MLP neurons of a small language model. Each row is named by its layer, matrix (down: output weights) and neuron, and shows model dimensions 48-143. Each number is 500 + 25 x the weight over its row's rms, rounded and kept within 0 to 999. Numbers have three digits each. A neuron's up and down rows have the sign that makes its largest values positive.
Before each neuron's rows, "fires before" lists the tokens most often just after its 100 highest values on Wikipedia text that the model never trained on.

fires before: "ed", "e", " ", "es"
L5.down486:491575534479538473538482532530525496519530481495472495450489492499492514534511544497490505515525477492494521481510491496491471546490525461522499487504477509479470491480525494474497546498457559500489489495500478519521495495480495493536511492531512478499527464514508527518527509545488437462

fires before: "s", "ment", "an", "ed", "es"
L6.down589:534502542473469509514494449518507487514474471495504491445486503493498518492462532498518522524518443478528471498490490447497488517509512521506514527471511533516487501475495497507496528504490526506497506476479462548506470493508492531534490476524484460481504503522489493490482539504477499500

fires before: "p", "t", "s", "st", "c", " the"
L2.down338:530453510503518512497499548491560504520526509492494507500529537499479532472513512518487547517504499502510493484467496481533503473530489479509450522474495510529468515537503524470493499475525467479525507489459519496508496455484513495520507481480554502489495520500506508466506506478489536491

fires before: "an", "le", "et", "os", "l", "il"
L2.down183:505490484509476524534540497536546510487532512515528517498541474533491516519501478482504527512515505511514492493481523520519504542534465506469465471479532494478494455476521516482483506490537521479442469465516539505496495501525515469463538453456552499490487512479503482521487488494509521525

fires before: "es", "y", "ed", "i", "ess"
L9.down135:507508519490530486492503491501467488488489481503483443442478504528505497500499525509467502531484553486486468513511490514534517545533529488504528507475490487514492473489472455503481485480475477526470537510506518468504484491457474490459515492515537458493478481492542497454486497501495498486

fires before: "g", "c", "le", "ce", "v"
L2.down696:476502546492489475522498461514482556488487492492484442475515487522440491514488494466461488488522492479494490501471564496538504497494477485545497543482537497532497483507492535516519481533541500534529510473493529495501469465519539505514496468517493482514512522495491496502488441474504511512

fires before: "w", ",", "ro", "b"
L5.down436:508489499489539522488564499495477508496484476524506491475472483511487501471481534511490474480503483497527456475533512467536457494455494500505526513460496495575535538565508428520490497517516448491508512517549513523501579477472481515474531458506448487494546477501505504477464542475492505507

fires before: "s", "-", "ing", "ch", "ed", "ter"
L7.down504:501503523481505495514495482532481488473443495470488466515499474529494513528491518496521450493501485486481423484465497489553476478554501499505485540470508512508525498460480446487473494506497589492512528475491490535551486530511492520490525501507566507525490485462530503478515495456494503515

fires before: "it", "ter", "t", "ion", "st", "iv"
L6.down339:520454499492528510510518513473558538507523510513526470495532529514473501464497525444520509494464496513491480501438511479567517507502475507467512509467515496526541502538484504504570524515521475538502486521499511507479550482521523479522508511510512508510459492474463490486496499488500480497

fires before: "od", "on", "en", "w", "d"
L9.down411:491487521506514474495512505499499508518534495533453483534491513531504493534487466489503490533510485507500467536499505528456460460488510503518529505459489460536526502476517529505491481517488509527483482490524509496522549493506515533482502525482536459535478502492478515495497505498510518480

fires before: "e", "ing", "es", "ed", "en", "s"
L12.down158:490495474489538488488496487524536464498483494522455495465484513530534500490547496516516502506515536535480470515548518535508513517513480514521538478499486501517498517498465507477510478509491473485545561507480507457502522519500550517480502516514488510518482483540583474507480503497505507463

fires before: "as", "el", "en", "ation", "re", "ut"
L10.down286:502501522471499497509459485494510534483470505463464503480506516541501528496523472541463450479483490519505493485523523485517518527482484531495457463442545550482517486485503491488476505490477476490538521485506526490504470508491532473539479482509441476477513485562469502458490465475475512514

fires before: "ent", "==", " that", "ion", " of"
L8.down181:543456525567504515492515516500492485525531487518487533472494505501481524532533495523516550486524493505498447487506520541529556482501538498476493532510509454502482501440499477485473546507485532482497502502491496511503494519513512502500542473520503432486506515493471479442510489492525499482

fires before: " ", " the", " J"
L9.down3:540444520520535484514539492457500499521504479472487481478452495471548538540499531499494482504520495474496520478506495450534482461515531485487479552486521514523513500456468516480481468495497509544504505541521535460520528497512519533484487480510525509458507525518508503513461466505477451462

fires before: "an", "s", "a", ",", "\"", " |"
L4.down350:546492547501459537498510464498530522491460493478496492479484503523463526507479496477485471529495533473533496439500494526499481515480459521509489497506520522470525530448531512526466489526501506531498510481511514488532498533505459478485560431542486490446532510517451517507486512495514488529

fires before: "k", "er", "l", "a", "i", "st"
L7.down166:516511478547515496510505479514488512472503496523522525555500506456494534531485499472526524512503455541524502536529489497487493505503529437492503518494531502437494505484482527494519485515519499510464494509495489527510477479474499489514524468479494457523538488482495521479488478461498547516

fires before: " in", " by", " to", ".", " on", ","
L9.down11:489474525510517507559456507527553521515499534514468503573485474461486476501490545497484480487502512515512471468502482449549481535515469495540511500460507547509502467431498534465535496535522500514503524509497555509448538506499516506525528534437485473539507536488482532517523454532501496494

fires before: ",", ".", " he", " and"
L9.down614:523495507516511479534478467474521492506490524528513514497534465447453473454556528531520553479546504497502485473497562511540526463504489465508512499499493524487454510509539462480520513510451527515557556527468527478483539513503531463473465501495497512469490473495488493488469501512488505520

fires before: "ic", "r", "t", "d", " the", "g"
L2.down321:458472519464514499471484508510491531529508494471524524500517506461505507482511447477523525505507479494470512487496461489550520465509484534483480515513506504533498487452598535472521487436503540491477508529473499535502488512488505549500526466453481509498515489558491478473461531515482474485

fires before: "s", " was", " is", " as"
L2.down659:490541494527518496484512490479492499534473536516487498512499494505438520523486517503555538475514497494509470457504511508481509490526478502505531493453474513554535496528506515479483491479474515484518488519513478512491478468504512481508549465481505459527488494548478512529483491485480508486

fires before: "n", "h", "ill", "c", "ig", "ay"
L15.down570:514499492483467499487542549474510512523481501485502516538478568466521504500522493501538515460478466474532502483543511515521525505488492456489527512511504494485498554498506496490527509502496500483517482475453528516492506483525489516463538478467502530511511514495545473514521565505462486503

fires before: "er", "e", " a", "s"
L6.down83:589515487513505483461474519495481499498512492514554509489485492482491513536435505491495467528523515474508514473532497497495488512478503490480472484506495491464523495456472515539522500510534536448442466498463507485514515536481464534529522521519484499523532505512513462466495485480491473507

fires before: " ", "ion"
L12.down43:502497506541496455521478503466523501524541488499455491521487517481474483497502484524488505490504507527509519468460520531523541482506510469464474507472519513500518504453540455492507482458465512552517513541529514511520499505515509490507506525518509482492521481546511476477486487484490490471

fires before: "w", "ro", "ut", "k", "as", "ce"
L8.down184:481449495456492505503472540465493520472476480482489497501449476509500483448499463524482514503493519477505456472483511462511471495492511496545444488448489508555491547488501497507506510534533514508511503474475501484472516536474532483509510449498509505474531464529482521473505494488472545497

fires before: "1", "2", "4", "m", "en", "ant"
L10.down131:502482513504491490533512485457506517521566519492531466529520486517520504513445538490530486443473510461464540484505462497524533532514512483522489510441519479511509509511468467449567456538491510524500521461515480490495546526481473537492492494505535482497496509503488472526504473483476492518

fires before: "ions", "ian", "l", "s", "k", "es"
L6.down182:513454576503465483503509487494491524485474511481497523503458485510510530492476496486487502507481480513476527506475470500531502470507536495464475503479474470480472519510449502457501491462484470536458488499491470522532464554510509513505509495491495497464482513502507532489544496501484509501

fires before: "r", "t", "n", "m", "ic"
L4.down237:488478523500473530508478512506502447484575517487502500517548496487523481492543479491478465541488468501459503544462475516532509505489487512481514522492482472501490513451466484474453512468490459493520480498523539501483480476515494468517518520447508465484515522508515506500539480440492475535

fires before: "th", "ed", "n", "f", "m", "s"
L2.down143:537492505496523498511535523522509502474504515485555511462485458511511533514496513510487511487517463503491495455482444462534483524514491420459476474536494500485521509552458497519517484493516524507499510513495511536502472521508467481499445480464522504495467546487488481486447524514447518499

fires before: "ed", "t", "ing", "ic", "en"
L5.down675:467465515485486524472506497466476511486519442437485485492449519491529515483509480525522521483457505448441466452494525511497492499480530538460453496470476490474517486461504527444494490495492595486525523435486490505511485504516515514493530518496485543523496510518514474473511522492497456520

fires before: "r", "il", "t", "g", "ly", "ic"
L10.down686:483453517500487502536468510480523447537493514485481542504533517537467482510480514554522489521504469479527482508525515523492530515510534481544496410498514555488471485509476502512517508511517551466533460480475481534457512468506512492498484489472483531513525485494490507489512522480505492510

fires before: "g", "ic", "c", "t", "ge", "-"
L6.down548:459498508461496482538509482502480502493508516519522517484441431459504466553478453548480524496457520502518495500471486541521507502516513487504461527473478526442448466456504533518514518469498529484493552497482488479506536500489531508502521508476516487461510485512514516506489499463504532515

fires before: "gh", "se", "s", "ed", ","
L12.down684:512520492495441499487543491526509484521469500462484504501491502556503521535476532475541538482488507515520471455548492529487476489532472453513533463480474529508504488485522462445499499511519496473513515471495479492536481494466533507469472516482550485472481432496542503500500518519487552467

fires before: "0", "5", "1", "4", "2", "t"
L6.down531:476475516528453497507473481496489523510593560518517517510508532549494530478468471496461533480467497474448532506521472477538530491523507494496523524474534453461535498512498531526511515527500510503529498474440460485475494484515497494498488548540507530488490545470486529491472461501507472463

fires before: "u", "il", "ion", "e", "ain"
L6.down498:478470514491466501524490518512490479506465482477481525495516496447463521540480552515497501507508500525511506487481544488541480463511525516480477472556441532481472500541488456532530475458512482479442539484528463449518497500469523468493472532496534487496492480541516443534480487499501491484

fires before: "m", "it", "d", "ity", "y", "t"
L4.down129:498501458458494508490523487545500482481515517493504502497560527515496528506547498518499553533519521480551534459471518496533500499527532530524455520549509496533513464500467477479510529481504471457527482547513488486479511487523512483535495552464523464472488509526505527482460515398501473516

fires before: "y", "all", "ic", "r", " C"
L10.down630:494525510517527480533524496481541495479483517477509531519477483515521495482475467512470529474474516530499542492508458511520516507500528484532525483515517499481528501509486514569500500508518496473506498521524488504492528466528499533495541489529466494466418479468496496505515525493507478543

fires before: "\n", " h", " was"
L13.down356:478503515512511522522499538495506517516504525472524485517494466523528515480520509522476496473514514535549475498498524482497515543497522507543466460484530490482518495506504524490481536551512486461508506478496500514528512481500432516510501490456492480463466527524497547515512485475480459493

fires before: "as", "t", "x", "y", "g", "ct"
L2.down139:529505523478488470503535463513494464527525518475530501534518498429487467522513527511463472455473518479483471499492493433487499460525529518550513514467531523493432475484490481454493451523508496465442563476490482514506503524535520489502544500518503504518501486463478529528486536560490466510

fires before: "e", ",", ".", " and"
L8.down317:493501492475541518516460493517546472505505462475473507533499485493456483492519508550485520475554511525546487496479462523507536477522468483538511516490500530553470476487523489488450540460517518549474530487488471531469549551504467496492503497410513528532514480526487549519464517496488526511

fires before: "il", "ect", "ot", "er", "l"
L8.down258:496500472538510482499469533517497518450488568520503494545496540466462491491461452497521541491446486474481494545518460490521499515498481489506474486525518506476503537478530504486547534535507459500492492482458490499479480505492471559514577513484501499529488492495540506486502506485450476516

fires before: "s", "er", " is", "ch", " was"
L7.down280:458534495522483552492469455490468507541460516484513519490486480508469521476473494512492533494465506543520536519446495501496468517493526505472488528474474572492496479517509500490491535534471565499548492515481467509458487484531521498487422490456504517521502495508523503482507499508475496481

fires before: "re", "al", "age", "ed", "ess"
L12.down613:509519512486477515517525510508524443540470491489536527526482484500500492505502470473500486513517535465529458516506519511478524534538560530518556518490500551483430527480480456492465462490479476525487434474512520504503460515493520506500506534525504494516462487538484508543455491491495526492

fires before: "e", "es", "en", "ack"
L7.down255:505495476469519499504450472493550532493536497517545454447536511514476492513507494547484523511546495483548474464497541495501508509502522522500513521487513507491510519527511517534467554510488495493533486500523447462509453466508538501506514455536490552526487515497514527499496475520464557489

fires before: "e", "as", "p", "1", "t"
L4.down182:490473484502505506508480525480544499487552506506507462519532514500514484502484532503510517485483510523534570472505469479500498480525467520513523533472486528508516533508501492513484503554513490500481466526511515538518489498532529528540501487492506469497466478506523534503482486559508501485

fires before: "f", "ic", "t", "i", "or", "y"
L6.down558:545541481528471503527530521454506497469493499508475462516472475546477505472471513494504524504495498500490493488498513490488481529462566509501521521501519462515473493462533517536511490482451494493461498503501524488470440465496451497524459499498491513531509499517529524442446491475480527482

fires before: "b", "t", "le", "v", "ess", "er"
L12.down238:514487521542472464472474504494513554480523496558461464511482506490467532462529457485489522475483523503501455517478487509496515522460476501488532494486536535536470512485485513497513492524513465526537502489463456459530500456486484511528534495475508502527490488515465506480498472462488416490

fires before: "at", "en", "a", "es", "e", "w"
L6.down194:488522495505530539465541512531491507509513535502505480447496468475526524469491537524508514499528478503500485517470487485553538475512489541497501494522452494509520533455490477484449502516544500527496493467486472490506485467485488495476527457512521506497502530518535470428484509474501560458

fires before: "un", "en", "t", "le", "it", "an"
L15.down646:509522445505535494523506524527467518498472511463530514501556483551514472532461470481493492493509515497452509488506466537520512513478487533503508480478483553536504502502481467460517533489487511540510502499488446527497476487522495478516486513511456493474474482541464524518499517521492534517

fires before: "t", "s", "n", "p", "st", "f"
L2.down187:552465511531506496520510488508533506522507510487508468494548505517482487496497461493502514537466546513495517498501508498522535511517480512490523509476551489525513518493529479516489504480514474488479467498461456497504518464504519507505508518480518515547475494498479532474474504555562464491

fires before: "al", "an", "er", "l", "is"
L2.down513:487517460519490525472511560504508523492505523520479441539489485483487498476495519513507531524465524497512516499516490484487503557516520485500496498462522525515453489514541506459530510481450485521455466467471528526495481475490509518489509491478469488465438462556472510511456478484475492511

fires before: "ed", "e", "on", "ation", "es", "y"
L9.down562:524505480503520487500447511495539515504488509509528540513557508489505482498491490504508496504483488488520478499502512507478447517487454532486492522486485526496472499477545496489537503518504527490482439512508520500478500549509504512513493539492505515485509486514527502521486507478447546503

fires before: "y", "ic", "or", "i", "e", "ge"
L7.down331:494500488501482516523545492493547514497539513532493521535481447530488513516539486522464545526491497474491487501462482505494506495480523505526509454484499473488509517503526522501529514537485478500464515494481494465511469514466487534511499505528459521482464501544525491497476544511488511461

fires before: "n", "d", "k", "it", "il", "h"
L4.down135:535509494454438517497499569479510492501470511546481502504517513504478454499488514502536488474481528499508498554520468496543557479508470467474530533439530475506468526514506489511522503475505474509485468547515466472496488476510520502500515519517546549470470523482504518504477526503473525530

fires before: " by", "\n", " the", ":", "er", " in"
L10.down155:541489491492458565538494466477518541506507510466468474523514488486499519462470523522439490512527524451513496517515458470506527541488481522507532560504578522500492490470521510488459492555498527519521508465432528525469520499501506493536521521486496471468494513448497480530521497494496538517

fires before: "e", "es", "ic", "ed", "ant", "et"
L5.down607:516538478478560514525498498474561485502482454480515511513518508525500497457519555539517482527472503494491506515506513508516553508483496503487505519534478545525541523468506506506497473531446504515488541477507489464508523502496556523489515509495465508520456509460509522509480511501465535487

fires before: " ", "\n", "0"
L9.down329:491539486515484518458502518501531480523488475492514492499506489528478524484489490520509510487497478492553462506560508494517527492502501481580499472483503515464447502512487522522517513486475528470485495466514465483514550483489524537525509492462453480475502543488522502497465508465509485518

fires before: "es", "ed", "ial", "ing"
L12.down34:494502555524515508532487503461533526504467531504543501506510507472509462471519498504524470498490496497502498477480485500492470480459501500492478513469517537474486537519527494531505531511474513449504524503531531551522531467489518494481484497508514486530500457514534481522497513467470513525

fires before: "\n"
L11.down580:501495454533460512503505522510460489485517526486509523481517508489507506496470518487528495499484492530505475512479489453501485493478538570518490440502500482500475498492527531552550509503469489485533519494527459527457511506536514514530489495491516481477477486479567542479483488487516513511

fires before: "ct", "re", "al", "g", "ce", "ing"
L2.down365:508492480474498458485522481515495460529468510484507521498492462475520469522492523480472483454496488471522485535496498484524476483516506508509464490494489563513487474567491475480523524507520483550449530541485557493501484485493544487492546550495511519511462509485558468502487521506510503521

fires before: "s", "ed", "ing", "."
L15.down629:468501464536531536492510520525534512477513493496548513470495469505513512491466500483513488478461508456485471474479516481503475526541483502486522512500522506502501457503475467509473504512481537512487496516476497534492433536503497493494463475489478497487481477506443508504492517528459474501

fires before: "ay", "ec", "b", "r", "y", "u"
L13.down329:487518497516522506555523510511474508497520494530463522555534488522496517540490475518518526508516521493471539518493537482513507494521503490530527487511488522503465475501508485514496483535515502493482512488520487478509535504526465481501504478504548532505470446483473522531521499509515478471

fires before: "il", "g", "r", "th", "t"
L5.down93:479474475506469488511550513505527523485493487503516470526533505502513516501449497463496507500503510491511481428497472513501495506488501516563508511526489516478509518461504470464550513504468554441494493489518519494479492501456560484513521521490472482517501507515570526545507501536505543493

fires before: "re", "al", "gh", "nd", "ary"
L15.down73:493491494556489539526520489520446516498511532492534494524513478496503508516473511434517460536511460476532476463485490530536481477483497470474512478516488494499498535437544477537481469498554505539461520483516550490523482498495529494513475541495513481484506491503499475495513539459531529488

fires before: "y", "i", "e", "ent", " ", "″"
L15.down367:495510504496492489498506515479524481469489502500513501497514528533460529474484473538420469504491518501524491524556529492487491506475546518469465508499524487482498490519517526519506466499509470477498483466541468495513503453502506497504490519525473528518535520515543508481464464498514498487

fires before: "ember", "t", "ly", "e", " |", "il"
L11.down73:503481510490503497527486528520495505501527516502471494466521476511477525520470509510496476511500542505506523499482528490506511492540466529532570516480449526430513459534523457504462536510518480482498516478514456513526501516507510479481472500512507470481502514439500494513470443516491490450

fires before: "an", "he", "a", "s", "ro", " a"
L2.down389:499506488533477492487517478525498488520497530457538464466491528501531463487480513461503525481504439507468487449528434470512510497519516493514518503514499523530494478469503484474481511482436506543480504529526526515569476536535520537535507532513510545505471517535496505495512514510544520528

fires before: "l", "th", "r", "a", "ine", "s"
L5.down153:489436533512487478508519524532511552494453477474517460545510543508481491532507495498494467501535472493504509529468480486484482520498519486495496522506439475494494548515497529505532482464487505508461502523506509562484502504499530544492456510496529490470509519509489528504461530542485511448

fires before: "0", ".", " |", ","
L2.down544:471505504513517528522524489491507553500484492492483522501524465502538508445505578507522517467447518528489525466493497475485474484471476489524525493489523508499492519513511495482512498533555525563498519510460530505478497485479504482501523508517504483519475477543539540512498482527528516483

fires before: "ary", "ep", "al", "ly", "w", "in"
L15.down273:458469508471501480468527502507471534450509448467523532477499530531521489503530520490515509521504453487524474486471502495461485493439499520454493485544512540452485494466516458529506490516510478537451524452539490458518505507539491490486496534489491469470529481499505515533513531501500500466

fires before: "ort", "le", "et", "an", "ut", "l"
L12.down587:473504456435511543523549494512530488450516528525496522500530487535521488517509531535478524464478527491497516491475490511495496505484496497517527482467522514549519530464518496532496495498495481504510531519515470493471488499527492493514535538487486488468469535502451530472534461524470538491

fires before: "n", "-", "|---|---", "k", "\n"
L5.down459:498513504529519485471518499510516461483488515504503512475476520480470488474485509484522500516477521532503458521482527504522476531513495505460462462500529510514514513473509489492484494528466524513510528524528472518467476511521469459521518547487510442507496517489598497498530513524520498484

fires before: "y", "s", "er", "ies", "il"
L10.down356:507550485521538547514477536509526518523465478494432517522497505495498510514506503477490498465495484510459486509448468498484466484514520480511502517490514545496507490514519515497454512488486566505499505500443464483561474492483452484506489482518533489510495510526549543509478449501487467527

fires before: "ed", "ing", "ir", "s", "ew", "ment"
L6.down215:506529515490512520518466500507487492461537530464519471484490426487481498522490513489511510532476499519431497451507504475504511491473517480510500562509469476485476472508523491478516505504490523472507540491500503490523492461503492496511491454486536486474471553508489482538481509480486521473

fires before: " ", "es", "ish", "a", "t", "ic"
L6.down123:435478551497514492487465500485535530486514528481529471503546498523510490476481508499453506563450471522540484473523475495511539487532522518473468455524479487496461465474487527470472479504494528466566478511456477496482499511508497478470513493486497514498494486491479476453488489491498538510

fires before: " of", ",", " and", " in", ".", " by"
L11.down3:479482507525501523533465476515542523502521516537495505526482528477484497456493479477470548498526494535497445488547537443535515492480500487523494501426499490516470542504476472474515499495473486511487542511542490550464495525487488536499488526524516480511511462532508498509467465481485483500

fires before: "ed", "ent", "s", "e", "y", "i"
L4.down430:534549485535476482497503504485506480494488505531530514492551454538480512458453452466518503469504498486501520516490459528527501496441551484481476524457486485473523499504481519524522529518496528489502469476519495497481456497489499441536519506526506541534485510473512502466474513452496550517

fires before: "ld", "al", "en", "a", "s", "an"
L2.down186:486537525525524480500502499489551487521504537529496500464429498488503551498508493523485524475508532485502476492495513527533506547470497548509540557457491498532452496487457486525503539511512512529498527517489525531530494486489519494494473503531487516509506476465477504475506506537501534463

fires before: "ot", "is", "i", "e", "o", "ia"
L15.down368:461543509526515497481509522491516538517493478517532522534503522494470479525521498511514486455457542514495547479439464479497469477499512474446478450537546507524463532501445516489490515457543524520492488511479478568522493530472487540531474508536495509517511469545489511472526476498547508497

fires before: "c", "it", "s", "ed", "ce", "i"
L2.down668:507499495507524518512514463477550521462534489499471486523501457508465480562464508507471482547465520506475558471498518507512518498502491500553537506510499491532508543503448567475518493471504497499497517530535501525485469491511504463508507490489529463515506552486515525500480464435522482508

fires before: "en", "od", "ed", "ing", "it", "he"
L6.down478:510510494489526522496531484518515498467485437492498497509526520500455496508483466443496517502487514482494554523513509512509464509485468511484478546493534521475471494490471484541444522524512522568468464490469509489492479509533524523460482487521524507565467514485506469485493492482526469544

fires before: "an", "ar", "ary", "a"
L15.down22:517501517504481516534500475515491485491500477490516497506533473493513501520477505497467518522478571514512462496491479523513534502491503498516459528481504526516513486483510509460517479480476529504483497508549548524521509530498487520483486547457454447539436460504486501508502551511529521498

fires before: "ld", "th", "t", "is", "se"
L2.down385:511543520485523484517514475516518503493461495492544498499504542507505476469504527501500590496512519477509506484485509483494463518472510503514476511510514549467494567522535496473530495490477488516484436516500501464534502458461501534541504481461458502525517498488503496476456497490542492502

fires before: "g", "ge", ":", " to", " "
L2.down435:470541493537520500513448531472502529495526548497521497507439509455498505496514450535483489471493507497528525502502514492519527548489558470512497495498491536492491488495527518496520509477497515510471502446482470500498488499511466480479487516496500515515527533506484528495490489446503516513

fires before: "g", "le", "c", "v", "f"
L2.down362:534510505517488516559474482527551557488495508522486486481511506522465524511525479497495507493532490508525504490489507485524556516524457461532499496512523495467507506510505529503511497499537492511505465495485531508516531536478505480480460466465545486507508500512461509493453484464529478488

fires before: "ion", "ed", "or", "e", "ing"
L5.down34:491512496504481530500480490480491525505509529477504489466463481498491442471481495496508526486515555504510462536474498526516482546515469540540536536482484507503494538494460526511505535540479521457495514467506511524540517487541511508486495498519516473512411486519547528493483548497476527522

fires before: "t", "s", "er", "y", "ter", "ion"
L13.down12:496480481452539522504508548496500481526506495472495550479522490489514502510515539524451445491474459490530514447548500499479509507509584509501474509465472451485491492466444505493539501492519539477493477479500492452533511525484485518478481513500488461494518518521480467517484506498506506505

fires before: "ers", "ed", "ing", "al", "er", "av"
L2.down410:527490461495494495524534472522471467483537480508549447532502491516553492524493485461498536517528531492499507555542498502474499465464500438465472499514558491473474500523543514535503517520501502517487500499447466478500476564550504515505510542562521487497462493474492472508522482502487494521

fires before: "il", "age", "ch", "est", "re", "it"
L2.down327:524488479477481531554487517525503501466506465501524533514532507486495516518507503449488488471498480389490536519466541505489492495503513495494481504500511536490427505493510513514506490498483504529531465511512463457505472469531486485460524506502476481493479523522510502515476521447509512513

fires before: "an", "a", "y", "e", "and", "b"
L11.down154:523478504487477472505529470541481486518534495513554511486534464499537474517516445475531518487494479469461497487498501494529486555497520484505466450510465508478490502445527473510448479508459488530496515511498501488488449570537506516479538507508520514499485515479517493476561471514501548484

fires before: "e", "ork", "ar", "i", " a"
L5.down401:480522544522495472487481496493545479501468525503545533527472458506432504559488478522483487482502506496488508490465500489512494483523511489507489503521491501512521505483514481491519521519530502524449519484489467530473549507504537507529529539494468555483538475519511461531501504499522475504

fires before: " was", " is", "ed", " w", "al", " re"
L4.down30:516492472500539482486558529510543481498528533523469474477506518492469470477533520501516529507464526483511446472491465520540492509548470486511524467529523551538526464508529508497472518498476522489495481531481497482488515487512495509519587470491544513544508456519507520486483500510488514496

fires before: "an", "ip", "a", "y", "r"
L4.down341:502507532513456495503522464569481535481498517501520490539506483471519512532483523508492493518520532503540499484468455502517482560505533478543519466505486504539523519493527502479488513464446540541492497494497526529465434553484501536497465498511499481517518485505523479503509510511502522524

fires before: "e", "t", "h", "il", "ed"
L2.down586:511514497494451482459505493525476529523482505514551483526592514522482469495484524512513542513495472459509468504485521497484480485497450515466517521519534436461488523510473515477530485493477496498483521547517512515493525510501540519485501483514521523511506512449531496488552516502506515513

fires before: "a", "e", "ce", " the", "v", "en"
L11.down632:570531470443492499483462475488510471514511505513497514458522461506515509464504483529520498488542481515513470517483508478460485516540515526492489533500492496530500484506479470510481517513500515530504483482456463469531504492581483496483532485518494530501487538485533451492462518520509559446

fires before: "ld", "t", "se", "th", "s", "gh"
L10.down626:471490493491532511525511460515521518495472507488543451485466500510499466516470532491513513506483537441519486481518424472512527503466542506501500484521477487516467559476500487454511547514482501480502504531497480505491518494477532509510502514514489502500518504512521516466523478540533481540

fires before: "\n", "ary", " the", " ", " his"
L8.down461:443522498473475495432474537538505455498518519520522494489510544514519537497522457560522480472475461511504500500511475504520457474532500512531471483543478515492518563490505541521535483510452502492529486473471495505538485519491502531501477537487497443451480525470469529459514500449510490526

fires before: "4", "3", "ic", "y", "2", "0"
L13.down361:479486521464488509531497478488511481522460508440493490535499476541517459485484494469496526494458563480470461503534480493529484479541540521511512524499479497489529509506480545496481485526466487496529519454503469479529525503546508489469522501521494490485484499497502538503538524560475471553